Weights of a small GPT-style language model, trained from scratch on English Wikipedia: vocabulary 4096, RMSNorm before each block.
MLP neurons of a small language model. Each row is named by its layer, matrix (gate and up: input weights) and neuron, and shows model dimensions 112-175. Each number is 200 + 40 x the weight over its row's rms, rounded and kept within 0 to 999. A neuron's up and down rows have the sign that makes its largest values positive.
After each neuron's rows, "fires on" lists the tokens most often at its 100 highest values on Wikipedia text that the model never trained on.

L2.gate442,220,169,206,213,232,289,180,274,208,198,211,257,191,238,203,240,186,202,226,246,218,226,156,209,203,203,173,223,236,269,145,114,225,227,144,173,181,261,181,235,176,260,206,175,119,197,197,175,171,194,245,166,187,236,181,157,272,197,173,218,196,163,239,221
L2.up442,184,213,225,189,189,293,185,202,239,179,216,190,207,177,139,177,171,285,221,247,231,168,211,265,159,245,195,132,216,193,208,288,147,256,130,211,210,240,118,237,179,246,249,222,227,254,204,93,232,242,188,122,235,179,128,126,265,205,213,163,218,163,201,184
fires on: "ic", " this", " This", "ust", "lic"

L5.gate377,182,264,244,270,211,228,201,201,197,192,227,259,120,254,159,185,181,243,256,123,234,230,231,249,192,277,173,169,170,213,212,178,232,215,197,266,224,181,217,161,198,155,185,172,188,141,151,207,250,143,182,110,154,158,177,164,170,234,211,186,190,203,229,186
L5.up377,208,240,233,261,266,253,187,222,230,194,186,204,191,223,190,101,217,188,231,229,214,89,193,238,191,233,220,268,174,120,185,235,245,172,207,265,237,174,254,129,182,185,222,67,208,178,164,150,168,244,189,195,164,183,238,191,166,206,222,244,271,193,219,215
fires on: " |", " ", "e", " left"

L2.gate23,264,288,198,268,209,185,244,218,211,227,168,155,195,163,223,201,175,209,245,185,204,218,221,227,118,109,190,187,214,218,267,187,167,168,209,134,86,228,188,135,211,212,253,105,139,251,139,239,166,180,188,247,93,154,242,229,204,189,247,223,221,253,122,221
L2.up23,216,270,207,175,290,194,213,117,168,187,202,284,220,179,176,230,198,201,175,197,245,268,194,263,235,151,263,270,246,155,195,202,89,278,178,237,194,214,159,227,201,191,239,226,223,211,175,202,177,252,231,220,212,190,172,141,156,179,255,224,247,240,213,232
fires on: "st", "ant", "se", "est", "ort", "ast"

L5.gate12,149,150,224,301,209,189,231,188,215,129,185,200,263,213,124,283,195,182,192,156,206,126,270,255,170,196,147,151,232,185,228,194,225,128,133,188,108,151,217,263,185,176,165,197,208,140,175,252,193,197,208,217,181,251,147,209,126,144,309,202,167,157,171,235
L5.up12,300,157,169,213,249,202,109,199,134,129,216,226,163,199,177,231,195,207,271,252,204,128,270,220,225,187,211,191,233,250,195,229,170,157,148,155,171,141,161,172,184,264,260,155,162,204,212,159,188,237,192,134,234,158,184,154,205,202,188,204,151,157,194,121
fires on: "p", "b", "m", "g", "v", "mb"

L2.gate685,157,165,265,154,186,160,217,203,208,263,216,198,219,241,249,252,232,80,212,217,107,184,247,229,131,224,186,178,224,180,157,173,181,221,199,150,164,216,136,218,220,157,235,230,268,199,242,224,249,246,166,215,227,176,173,288,154,237,235,126,175,231,171,132
L2.up685,256,115,215,268,164,176,233,195,218,205,193,257,251,203,204,201,236,199,217,256,224,169,238,216,182,157,168,192,243,216,132,136,107,227,147,180,159,226,210,160,230,216,224,207,210,163,178,179,127,166,173,168,234,202,328,206,228,218,204,183,244,161,216,177
fires on: "ic", "ur", "erm", "r", "edic", "l"

L4.gate225,135,198,178,147,234,148,212,214,194,220,200,170,239,144,215,202,201,238,230,262,226,197,193,159,184,162,180,225,243,225,191,123,116,177,253,200,115,168,155,208,130,131,165,213,201,264,191,138,238,210,206,209,155,260,160,246,227,178,185,276,244,233,213,307
L4.up225,224,175,196,160,200,249,154,225,224,190,222,200,152,150,196,257,157,189,157,118,167,246,197,184,242,289,195,178,232,232,238,120,238,162,195,227,152,197,145,132,210,248,181,118,224,212,146,201,176,248,172,234,176,162,195,190,246,248,220,242,136,132,135,167
fires on: ".", "av"

L4.gate226,110,191,159,197,216,196,153,240,232,199,175,219,184,128,148,182,221,191,212,179,238,258,251,169,199,243,179,200,228,208,239,227,206,187,230,222,210,169,175,163,163,162,198,175,213,304,193,170,193,193,264,234,164,203,163,179,279,205,193,197,322,201,201,124
L4.up226,180,182,245,218,232,197,175,150,202,197,182,98,225,209,213,190,219,139,157,173,291,264,231,211,120,249,201,149,243,186,238,153,227,285,191,196,215,191,145,228,143,180,201,215,204,199,271,112,268,179,212,243,200,154,239,264,177,199,268,181,183,235,222,157
fires on: ",", ".", " with", "ag", " of"

L5.gate51,158,224,122,143,184,245,136,169,199,178,271,225,179,200,205,194,146,236,207,131,229,151,182,229,251,192,210,154,223,199,262,195,134,151,229,331,217,215,208,306,158,154,193,190,235,223,199,189,164,248,206,186,171,251,219,210,247,187,173,172,256,227,175,214
L5.up51,222,185,239,164,285,151,170,168,262,109,258,238,249,201,237,214,206,251,178,227,219,151,220,241,75,234,281,252,230,152,222,154,203,201,206,152,247,182,159,183,163,164,208,236,236,200,259,236,243,239,271,202,193,179,305,172,204,158,216,119,183,167,186,229
fires on: " of", " with", " at", ",", " –"

L2.gate529,252,217,210,233,147,167,215,203,247,186,176,192,150,183,249,249,160,180,212,178,191,153,247,222,164,184,182,143,208,266,118,209,188,200,223,246,207,266,189,155,134,156,156,152,193,169,161,195,176,184,215,216,227,179,172,160,186,234,289,199,191,236,201,141
L2.up529,218,168,233,201,174,236,213,274,179,195,193,180,268,151,265,217,241,192,174,172,184,232,188,266,229,233,120,271,237,234,225,212,169,217,109,187,239,225,233,170,165,154,193,223,186,254,207,227,194,165,245,136,194,300,215,149,191,213,214,237,244,226,206,200
fires on: "ac", "an", "olog", "or", "en", "own"

L4.gate238,258,224,215,214,187,223,268,202,198,221,175,187,169,117,186,164,173,191,199,189,193,178,213,179,240,165,165,231,271,253,158,141,169,193,149,197,104,221,218,174,146,282,164,154,165,189,187,144,169,258,154,136,205,191,210,174,210,180,220,235,288,246,154,249
L4.up238,228,218,236,226,168,240,223,234,258,230,162,96,242,223,213,233,170,148,229,226,215,193,237,249,194,229,204,89,221,179,159,182,185,270,194,177,173,162,175,202,243,198,161,184,174,163,206,213,192,199,203,177,170,189,249,133,203,191,237,212,210,214,142,187
fires on: " This", " this", "os", " goal", "ans", " event"

L5.gate314,171,254,166,257,207,287,164,181,205,208,205,228,189,229,148,203,128,210,126,151,280,215,264,192,169,180,189,148,173,186,159,200,243,277,309,237,230,215,192,213,246,183,196,248,279,155,191,206,181,161,141,279,223,257,198,209,259,242,200,223,147,242,230,200
L5.up314,184,287,178,171,184,239,226,179,201,249,212,201,162,190,173,195,192,146,207,195,190,221,198,186,228,257,148,191,142,194,206,266,130,230,183,218,189,206,278,179,196,110,230,185,232,165,184,157,110,190,249,199,205,219,158,253,126,175,185,190,195,193,193,156
fires on: " \"", ":\n\n", " comb", ":\n"

L4.gate281,193,313,247,195,233,219,195,156,167,173,258,175,254,197,186,208,248,110,198,249,206,233,236,221,211,245,155,220,200,116,138,248,188,233,163,265,131,164,124,225,168,205,234,255,186,187,208,186,137,239,221,177,232,186,182,153,209,257,238,153,158,212,154,220
L4.up281,201,305,176,237,193,113,195,164,159,180,252,204,172,130,227,288,197,229,262,177,249,194,219,222,202,113,257,252,218,143,120,265,187,232,200,233,176,320,230,164,237,178,297,201,189,173,236,208,188,138,144,244,231,215,242,191,172,210,152,220,234,211,138,200
fires on: " Sh", " Phil", " Sam", "h", " Ash", "ort"

L5.gate483,170,261,148,254,134,187,192,215,219,195,188,179,231,199,173,191,201,207,179,227,210,179,215,264,180,228,163,295,218,186,163,204,274,184,191,185,87,254,175,262,185,144,198,151,215,165,144,223,139,182,204,185,183,229,237,236,219,189,196,158,206,173,197,214
L5.up483,231,242,229,235,244,220,161,139,223,219,207,169,189,218,172,233,242,240,157,200,244,196,188,232,211,183,235,162,233,254,179,234,214,202,146,158,210,143,160,278,163,180,269,174,188,207,164,229,165,267,204,215,160,240,219,203,175,187,172,242,250,200,151,245
fires on: "st", "est", "ort", "d", "j", "ir"

L2.gate409,277,267,232,204,213,215,161,210,127,198,224,246,164,227,197,176,182,239,260,230,222,194,239,254,253,208,117,237,209,208,232,196,170,245,131,223,226,203,202,225,221,236,252,182,181,179,211,149,134,196,285,179,269,236,167,163,251,227,171,231,168,188,266,223
L2.up409,145,242,253,158,164,203,143,178,246,233,196,219,231,195,141,183,235,202,115,228,225,197,190,279,217,189,152,137,166,229,203,184,151,191,180,211,198,220,195,184,141,134,215,141,134,199,158,229,167,211,199,178,229,223,163,148,185,135,205,160,284,197,241,170
fires on: "ird", "own", "orm", "ark", "ial", "ough"

L2.gate491,144,193,180,231,245,194,153,137,257,141,289,214,129,204,262,230,243,227,214,148,207,114,230,194,159,214,122,154,287,192,243,236,223,144,184,243,166,204,226,198,227,207,183,231,145,160,202,181,145,223,211,196,191,243,173,226,201,233,233,183,271,258,250,204
L2.up491,203,242,192,157,225,149,175,235,234,220,199,239,254,260,176,169,210,149,194,144,166,227,159,221,236,247,200,183,184,161,169,161,206,158,201,118,201,185,244,171,153,210,219,220,203,191,168,296,183,215,223,158,135,207,127,201,202,201,231,163,178,195,173,208
fires on: "ac", "en", "m", "u", "g", "p"

L2.gate596,223,219,234,167,172,215,195,229,237,211,185,239,113,177,243,165,251,187,185,174,169,216,195,176,162,201,216,206,138,216,184,206,192,209,211,213,218,221,182,181,231,184,211,166,171,125,257,219,193,214,251,159,190,236,194,191,205,308,200,155,108,248,240,231
L2.up596,171,234,203,226,191,238,208,205,259,206,261,169,204,234,141,213,128,197,158,162,198,191,200,193,251,218,167,163,199,200,177,236,189,227,154,179,221,138,150,216,186,148,205,200,121,170,178,153,244,208,174,207,198,218,250,130,298,220,215,202,176,185,185,138
fires on: "en", "er", "son", "red", "t"

L4.gate254,180,157,155,245,185,246,160,151,249,193,200,106,262,160,225,229,248,152,263,241,280,169,209,220,283,254,161,210,213,109,204,183,218,244,210,248,144,201,222,218,181,189,195,261,184,148,195,129,211,209,160,149,222,99,180,170,115,177,233,208,152,161,278,154
L4.up254,229,249,201,274,149,184,184,207,195,242,234,129,172,233,165,178,258,158,207,194,206,267,202,126,257,237,264,234,253,191,262,272,190,252,234,225,144,219,162,197,180,271,287,207,315,206,238,227,231,202,203,189,190,226,253,199,230,224,209,205,160,199,156,174
fires on: ".", "ra", "ud", "i", "ip", "urp"

L2.gate110,221,188,230,213,188,295,175,178,183,247,205,236,252,201,169,219,235,240,176,214,221,173,218,228,176,251,252,275,180,260,215,142,139,181,199,198,182,189,167,268,230,184,201,143,138,130,156,172,174,235,270,230,94,243,213,170,185,221,188,244,225,155,136,156
L2.up110,154,142,197,222,209,231,230,186,195,251,152,166,195,142,215,195,116,220,211,234,224,215,194,250,174,129,254,174,185,178,267,275,182,186,212,243,194,246,205,220,113,274,249,210,215,223,196,176,260,170,238,291,190,157,155,205,169,201,234,205,230,155,246,119
fires on: "ost", "ill", "ll", "im", "ic"

L2.gate159,238,216,190,199,202,204,130,221,172,193,200,182,197,211,203,135,168,229,283,157,205,183,155,243,242,252,136,126,182,190,227,185,183,267,203,175,187,215,237,209,227,177,160,219,288,199,262,287,226,147,190,226,241,163,207,206,217,199,235,242,137,201,232,221
L2.up159,150,148,225,207,172,170,227,187,191,232,240,299,259,182,213,186,223,262,135,188,190,177,266,221,151,200,209,195,219,185,243,229,140,178,252,199,176,206,231,235,284,220,181,206,175,207,170,171,115,174,180,164,176,197,190,165,188,170,243,199,162,247,174,193
fires on: "a", " him", "ay", " his", " a"

L5.gate459,136,246,117,171,160,268,188,183,210,219,139,192,226,232,207,242,177,195,238,181,178,224,200,263,235,187,238,184,188,211,227,181,207,228,234,283,166,194,217,234,202,185,252,205,262,200,182,188,200,178,174,190,163,187,239,235,144,224,192,222,221,195,200,212
L5.up459,262,173,163,197,217,223,239,220,267,252,188,262,168,222,255,190,166,165,184,216,229,231,308,177,200,244,266,191,207,198,239,101,251,203,152,156,212,284,187,180,198,190,195,134,238,147,213,123,155,259,213,155,162,170,188,176,221,198,199,228,192,214,140,236
fires on: ":", " (", " pr"

L5.gate341,135,234,150,203,211,227,317,217,257,187,169,209,235,209,215,122,256,173,317,180,263,159,199,208,241,166,191,231,171,162,147,172,233,163,146,228,137,190,274,196,214,253,215,174,190,200,205,201,196,196,212,213,223,276,244,218,224,197,312,203,188,139,192,158
L5.up341,197,260,149,163,240,179,205,229,225,181,165,223,103,190,152,197,190,154,237,135,209,216,251,210,239,144,205,185,186,169,205,203,170,139,305,239,185,243,179,156,168,209,182,106,177,158,118,175,223,241,169,231,187,197,174,176,182,245,189,201,258,195,199,165
fires on: ".", " Party", " Votes", " %"

L4.gate636,229,218,143,227,205,275,299,186,199,174,246,177,90,196,148,227,218,233,172,247,204,251,260,192,177,289,262,185,223,121,210,220,188,169,146,262,158,293,225,254,181,226,145,154,226,251,238,190,256,158,195,169,182,185,167,189,140,279,203,178,201,267,193,208
L4.up636,134,219,241,149,243,226,168,114,166,171,237,182,178,194,178,159,169,180,124,175,167,215,126,148,225,212,199,160,282,167,191,187,229,267,202,151,208,135,214,199,163,195,231,155,158,154,138,181,267,264,156,256,237,166,185,230,149,223,151,220,145,177,239,207
fires on: " un", " Un", "Un", "o", "un"

L2.gate263,207,109,208,233,200,275,198,206,195,160,239,277,232,213,228,222,264,239,202,196,295,194,228,243,264,227,147,261,161,274,223,162,212,115,180,196,251,136,179,232,244,146,183,149,201,218,160,160,208,198,209,184,237,212,177,142,251,304,171,202,204,178,149,237
L2.up263,173,218,168,291,160,235,156,234,110,170,122,230,187,189,165,149,201,183,176,236,158,270,209,158,193,140,236,251,283,216,133,211,200,227,215,180,197,216,192,222,252,163,181,176,219,286,159,182,145,299,175,191,261,265,122,222,209,218,224,207,214,166,256,251
fires on: "ill", "all", "il", " such"

L2.gate673,178,173,185,215,162,140,192,154,152,142,245,185,229,209,192,206,163,216,212,184,166,260,131,209,186,180,183,240,171,160,176,176,205,116,155,270,161,273,224,210,188,171,230,246,190,200,234,250,204,279,232,158,192,260,210,252,233,183,143,160,149,257,242,217
L2.up673,205,288,160,142,217,212,300,194,178,139,257,157,172,208,195,281,235,162,160,168,152,221,139,229,166,205,186,224,236,197,242,216,212,214,179,153,247,146,174,259,247,142,278,184,157,238,255,183,229,130,249,216,170,173,173,234,194,181,202,211,169,211,253,169
fires on: " family", "f", "at", "n", "ar", "amily"

L4.gate181,203,216,190,190,259,156,244,251,263,152,156,260,229,157,184,128,207,181,226,221,144,197,116,252,169,271,183,178,218,256,193,205,241,251,179,214,225,208,293,189,147,188,206,219,207,165,214,205,199,297,260,155,168,183,180,228,230,209,229,234,167,145,192,239
L4.up181,345,139,168,291,143,275,214,265,174,240,303,226,168,200,235,274,182,232,190,130,231,194,151,215,149,169,211,195,101,170,184,163,176,237,222,267,140,247,217,197,248,179,191,239,183,171,183,182,150,176,201,222,194,171,152,176,202,215,152,203,220,202,203,230
fires on: "at", ":", "=", ".", "ally"

L2.gate201,221,146,199,258,260,236,255,234,148,209,206,237,273,213,235,212,167,305,213,197,223,125,234,239,181,214,189,156,269,164,241,134,172,249,175,188,153,167,201,253,240,205,168,194,289,211,167,236,152,296,191,218,236,218,122,180,82,226,177,212,264,185,181,259
L2.up201,207,259,140,115,206,261,180,247,147,167,226,249,163,221,185,148,206,248,203,230,311,171,92,220,201,265,196,221,134,174,207,209,168,247,260,219,217,217,238,217,133,210,164,169,260,205,248,210,157,189,173,209,253,203,206,181,299,172,134,210,191,164,233,234
fires on: " the", ".", " of"

L2.gate628,158,236,188,211,242,219,216,223,182,309,191,234,231,219,159,218,215,243,197,161,209,188,200,237,178,218,161,205,176,262,235,86,136,213,172,182,280,56,209,199,181,191,205,296,150,217,171,170,117,221,229,211,167,192,157,125,163,260,263,233,223,146,204,184
L2.up628,202,216,286,184,228,277,209,228,226,199,219,128,111,258,237,183,201,202,175,257,205,249,149,235,203,168,177,191,320,250,255,177,187,206,218,184,177,179,216,203,203,221,225,227,164,157,177,181,219,266,292,168,168,247,182,268,192,215,214,211,233,183,198,212
fires on: "in", "en", "ie", "an", "lin"

L4.gate547,114,196,153,220,253,131,188,192,214,184,107,141,173,128,257,141,197,155,183,135,231,180,190,194,216,135,201,213,268,204,213,236,279,206,162,182,182,263,190,226,231,155,189,222,242,180,249,167,228,206,263,194,148,212,169,170,145,173,239,182,174,168,192,237
L4.up547,220,189,201,165,248,236,163,250,289,211,179,148,142,173,141,127,220,199,264,184,166,197,226,167,215,179,199,190,191,230,211,216,187,234,167,166,125,266,252,188,254,218,179,198,215,224,156,247,197,196,233,141,119,205,186,185,132,226,175,262,166,217,269,187
fires on: ",", ":", "==\n", "),"

L5.gate496,185,235,221,191,254,156,208,97,246,199,192,178,194,229,251,158,175,167,254,207,219,139,181,186,227,220,166,231,230,220,190,178,220,211,181,249,169,229,136,219,226,234,214,214,226,180,205,129,272,205,243,225,206,153,287,182,197,201,245,262,174,197,290,184
L5.up496,188,225,170,170,193,169,210,255,174,213,193,237,250,190,178,143,133,171,276,202,161,179,215,192,233,149,195,252,216,168,231,179,194,247,201,252,173,235,150,149,255,150,234,236,202,172,204,258,156,236,150,171,175,332,230,168,262,234,235,225,239,268,198,210
fires on: "."

L4.gate570,178,196,253,257,251,201,226,198,229,224,161,222,250,168,223,243,228,228,242,238,230,213,200,256,196,292,207,191,197,145,160,193,243,233,195,138,177,236,157,245,196,219,186,224,297,234,229,217,169,311,279,143,262,242,164,230,140,177,240,192,200,170,172,210
L4.up570,135,149,257,264,210,193,190,238,230,229,176,211,199,185,113,223,196,188,193,221,256,224,211,231,188,185,199,229,264,193,187,249,288,144,150,227,202,223,201,161,160,230,205,155,108,213,193,176,162,208,160,210,239,196,150,194,193,197,149,168,190,207,244,130
fires on: ",", " that", " of", "ul"

L5.gate388,156,244,188,119,188,198,272,178,136,246,191,210,203,202,193,201,183,165,242,178,240,168,173,221,185,161,272,178,171,183,125,211,144,144,244,195,145,161,181,179,168,119,180,184,232,176,197,246,152,180,217,88,173,151,113,164,202,166,252,161,185,176,175,171
L5.up388,235,291,227,209,221,150,234,209,266,128,262,154,247,174,209,239,252,180,189,193,124,169,194,276,210,212,164,190,188,146,137,202,190,211,220,220,226,284,211,296,236,254,238,167,253,183,173,225,242,216,199,228,204,187,215,115,209,150,69,161,125,180,161,271
fires on: " or", " Par", "par", " &", " par", "ar"

L5.gate369,201,198,256,198,206,212,93,200,226,207,248,204,166,268,240,194,245,207,203,180,175,244,188,284,237,170,129,152,171,177,262,269,163,263,228,172,174,257,140,200,184,185,188,309,203,243,179,170,207,175,208,253,192,243,152,147,155,213,219,250,218,236,174,179
L5.up369,255,247,220,219,212,180,180,128,180,116,207,203,228,268,218,223,225,264,164,241,166,185,180,212,198,197,172,200,164,194,254,199,155,166,205,208,176,154,162,183,186,196,242,220,225,221,191,285,237,133,256,254,171,233,217,236,191,126,203,202,197,216,228,126
fires on: " Ph", "ph", " ph", "h", "ol", "pl"

L4.gate435,244,232,188,194,214,129,165,159,174,166,179,115,153,170,234,176,147,157,219,161,181,163,215,199,168,200,205,193,216,170,227,202,169,153,260,153,178,141,192,211,137,197,180,233,198,272,186,219,288,279,226,203,244,276,261,145,214,278,156,154,164,201,258,232
L4.up435,183,140,245,194,165,99,284,197,156,179,193,189,226,269,211,223,140,181,214,215,213,219,176,195,233,159,191,230,245,258,102,210,176,122,154,125,149,187,199,208,207,205,172,240,165,229,240,214,230,197,180,121,231,246,213,202,195,274,206,191,242,212,217,200
fires on: "E", "r", "L", "Ch", " Or", "ed"

L5.gate404,188,227,207,212,200,141,218,192,193,269,173,246,238,222,216,170,160,167,151,215,221,141,263,247,181,229,143,216,184,222,191,177,178,198,156,163,273,97,228,159,215,197,200,203,185,158,254,218,213,166,181,176,133,241,224,200,205,154,233,201,150,204,171,172
L5.up404,173,183,186,235,226,215,137,157,201,225,183,159,190,270,164,250,194,203,243,233,235,185,155,208,273,190,112,192,218,213,213,145,166,161,195,214,142,210,228,182,159,250,127,209,207,197,222,222,194,225,172,219,189,210,159,170,221,280,251,143,139,202,208,247
fires on: " res", "an", "n", "in", "ag"

L2.gate12,238,152,232,170,224,212,268,177,168,189,145,226,211,173,191,186,159,256,214,250,191,202,168,226,150,254,150,193,269,154,265,198,162,218,209,277,196,176,204,218,230,238,226,159,215,207,219,226,201,228,237,226,156,263,132,184,186,179,162,265,257,150,231,200
L2.up12,249,202,213,170,176,250,140,142,143,153,189,245,172,237,231,176,150,204,153,203,120,192,194,209,165,254,164,112,196,180,236,248,236,194,245,202,195,199,182,210,299,192,156,161,229,196,162,182,208,251,249,235,168,237,143,196,152,190,215,204,163,170,187,134
fires on: "."

L5.gate174,169,161,132,194,233,226,183,244,191,193,222,221,245,174,207,170,164,224,179,175,274,151,153,221,254,186,247,288,245,206,226,186,214,184,249,201,185,224,245,214,151,214,159,231,128,236,188,194,230,155,233,197,202,190,233,159,220,168,173,204,264,178,258,267
L5.up174,207,262,160,213,190,155,180,196,206,231,202,212,136,320,204,231,173,209,189,178,221,204,235,207,172,197,268,158,217,184,199,181,194,210,187,188,103,240,135,235,223,258,209,132,154,185,177,219,194,213,208,234,157,253,197,150,167,182,218,221,216,217,178,191
fires on: ".", ","

L4.gate497,174,219,124,239,221,200,225,259,264,186,185,267,137,137,169,212,213,229,185,218,203,122,149,220,282,222,171,237,201,193,182,250,235,276,195,217,273,237,161,144,223,236,251,183,229,219,173,185,264,126,264,185,195,197,217,243,112,124,194,269,258,205,147,213
L4.up497,199,241,188,195,245,184,172,209,254,237,180,170,124,236,173,199,189,181,218,129,192,247,221,206,254,185,204,145,149,155,227,191,229,185,183,216,182,272,216,185,200,152,242,144,188,229,190,195,237,174,176,230,200,204,85,149,167,220,201,221,190,226,144,249
fires on: ",", " pro", ":", "ro", "st", "j"

L2.gate97,245,221,237,257,139,169,158,247,194,138,249,138,171,217,223,116,226,129,180,282,206,228,189,220,216,160,165,226,124,160,168,198,183,175,199,193,274,159,165,173,237,203,194,122,138,179,195,204,214,258,144,161,170,113,224,172,240,211,223,187,199,230,217,227
L2.up97,221,213,168,246,241,179,180,226,221,196,249,227,211,190,216,229,240,242,112,174,121,143,272,228,197,222,171,178,224,194,186,194,200,228,249,209,166,181,177,169,157,248,174,164,140,218,231,216,183,219,125,180,230,248,158,243,147,175,218,197,291,202,175,133
fires on: "er", "ess", "on", "it", "i", "let"

L2.gate283,256,280,160,216,189,196,176,256,252,198,174,217,154,218,258,210,125,133,209,282,236,161,243,240,197,207,154,224,190,171,168,262,133,220,247,253,226,205,174,148,224,174,180,182,200,157,213,144,274,183,238,201,188,200,164,151,256,189,217,219,206,206,202,232
L2.up283,188,167,154,155,219,208,225,145,186,287,204,196,203,296,176,264,240,244,175,196,217,160,196,226,238,218,219,240,179,196,199,192,269,234,197,226,174,220,183,199,172,213,213,190,147,213,227,208,182,131,201,242,155,203,228,198,219,180,227,128,222,297,204,117
fires on: " of", "ick", " to", "o"

L2.gate362,215,232,273,244,194,179,210,117,187,102,288,227,226,222,254,165,220,253,135,219,173,159,196,194,236,178,184,146,160,150,216,167,195,119,180,177,206,152,196,148,184,125,173,250,245,125,141,212,220,271,213,223,173,192,193,213,139,151,245,134,269,254,176,245
L2.up362,265,184,159,238,220,246,199,198,157,134,177,149,222,244,204,158,199,196,154,210,202,183,200,170,180,192,193,160,226,185,146,225,161,186,185,135,201,193,211,203,144,152,232,227,248,213,192,197,170,212,233,143,205,110,198,140,114,221,211,219,161,216,141,198
fires on: "it", "m", "ac", "c", "g"

L4.gate13,256,232,125,132,188,212,213,198,251,233,194,200,281,182,195,131,191,145,185,173,173,124,194,251,259,223,187,231,270,239,179,233,227,168,283,175,220,215,226,241,224,199,220,264,230,218,195,309,221,184,203,168,240,237,224,282,207,202,95,208,190,159,147,161
L4.up13,175,205,163,266,170,147,210,274,226,162,197,232,189,212,255,130,115,192,264,160,193,200,157,160,137,121,134,191,167,130,288,144,161,147,223,247,197,221,188,238,274,200,234,217,115,111,208,149,192,163,237,167,236,290,201,219,188,224,162,187,161,191,181,212
fires on: " ref", " appear", " serv", " Ref", " comb", " foc"

L4.gate152,243,253,140,228,249,202,196,231,176,225,211,167,157,188,224,183,188,158,292,208,237,232,181,199,188,220,221,209,203,273,179,201,214,235,246,266,154,210,144,199,203,231,160,203,170,157,211,239,237,230,139,177,222,245,73,132,209,255,253,164,181,210,238,207
L4.up152,165,219,243,215,229,222,247,189,179,181,215,188,281,176,122,169,185,251,135,116,203,167,225,221,122,238,191,208,260,198,235,210,210,247,226,175,229,196,208,214,195,191,164,139,216,226,163,162,147,228,94,120,220,234,212,207,234,198,257,132,212,258,121,184
fires on: "er", " number", " Ter", "it", "t"

L5.gate597,131,257,200,209,213,244,260,163,229,186,130,189,178,163,143,117,166,149,201,190,215,212,173,249,239,199,213,234,115,158,193,227,234,164,253,179,202,242,188,166,182,224,267,199,154,161,179,168,190,276,229,251,104,199,242,256,152,237,311,233,185,217,168,172
L5.up597,154,200,145,198,188,168,198,173,226,145,103,253,156,238,228,147,162,199,238,159,178,225,253,256,195,217,183,237,182,139,233,124,238,152,233,137,253,178,255,181,189,201,243,196,171,133,188,193,246,181,151,177,200,220,200,188,251,208,208,173,174,175,179,258
fires on: "=", ":", " ", " a", " |\n"

L2.gate15,213,145,256,185,185,206,203,194,237,331,198,231,193,181,187,114,258,239,176,241,238,201,179,169,201,176,148,122,217,243,195,243,232,147,160,190,218,284,232,212,192,176,206,240,247,227,148,176,137,183,234,229,161,176,172,199,211,243,240,213,246,187,211,227
L2.up15,190,222,219,236,125,185,220,210,158,229,230,198,200,186,229,160,207,136,192,206,142,274,147,201,127,216,230,157,186,184,193,251,192,178,232,151,243,160,174,188,190,182,266,209,178,185,206,229,199,190,168,224,203,223,169,231,161,245,260,135,239,193,160,188
fires on: "h", "l", "c", "oul", "ug", "uss"

L2.gate536,245,163,110,203,190,186,197,222,143,213,131,166,184,233,223,237,149,193,159,176,221,257,239,242,232,161,179,202,119,227,147,161,227,160,158,178,202,215,197,168,142,145,191,184,234,144,171,230,210,196,179,139,209,222,175,238,176,149,272,167,166,261,214,182
L2.up536,187,246,199,222,247,134,187,221,221,188,209,179,220,185,288,278,180,191,207,221,177,143,119,274,178,158,181,229,200,153,194,224,146,227,206,181,172,171,163,244,187,169,170,206,163,210,235,232,153,217,293,259,219,213,216,215,174,180,220,202,222,102,177,194
fires on: "or", "ar", "an"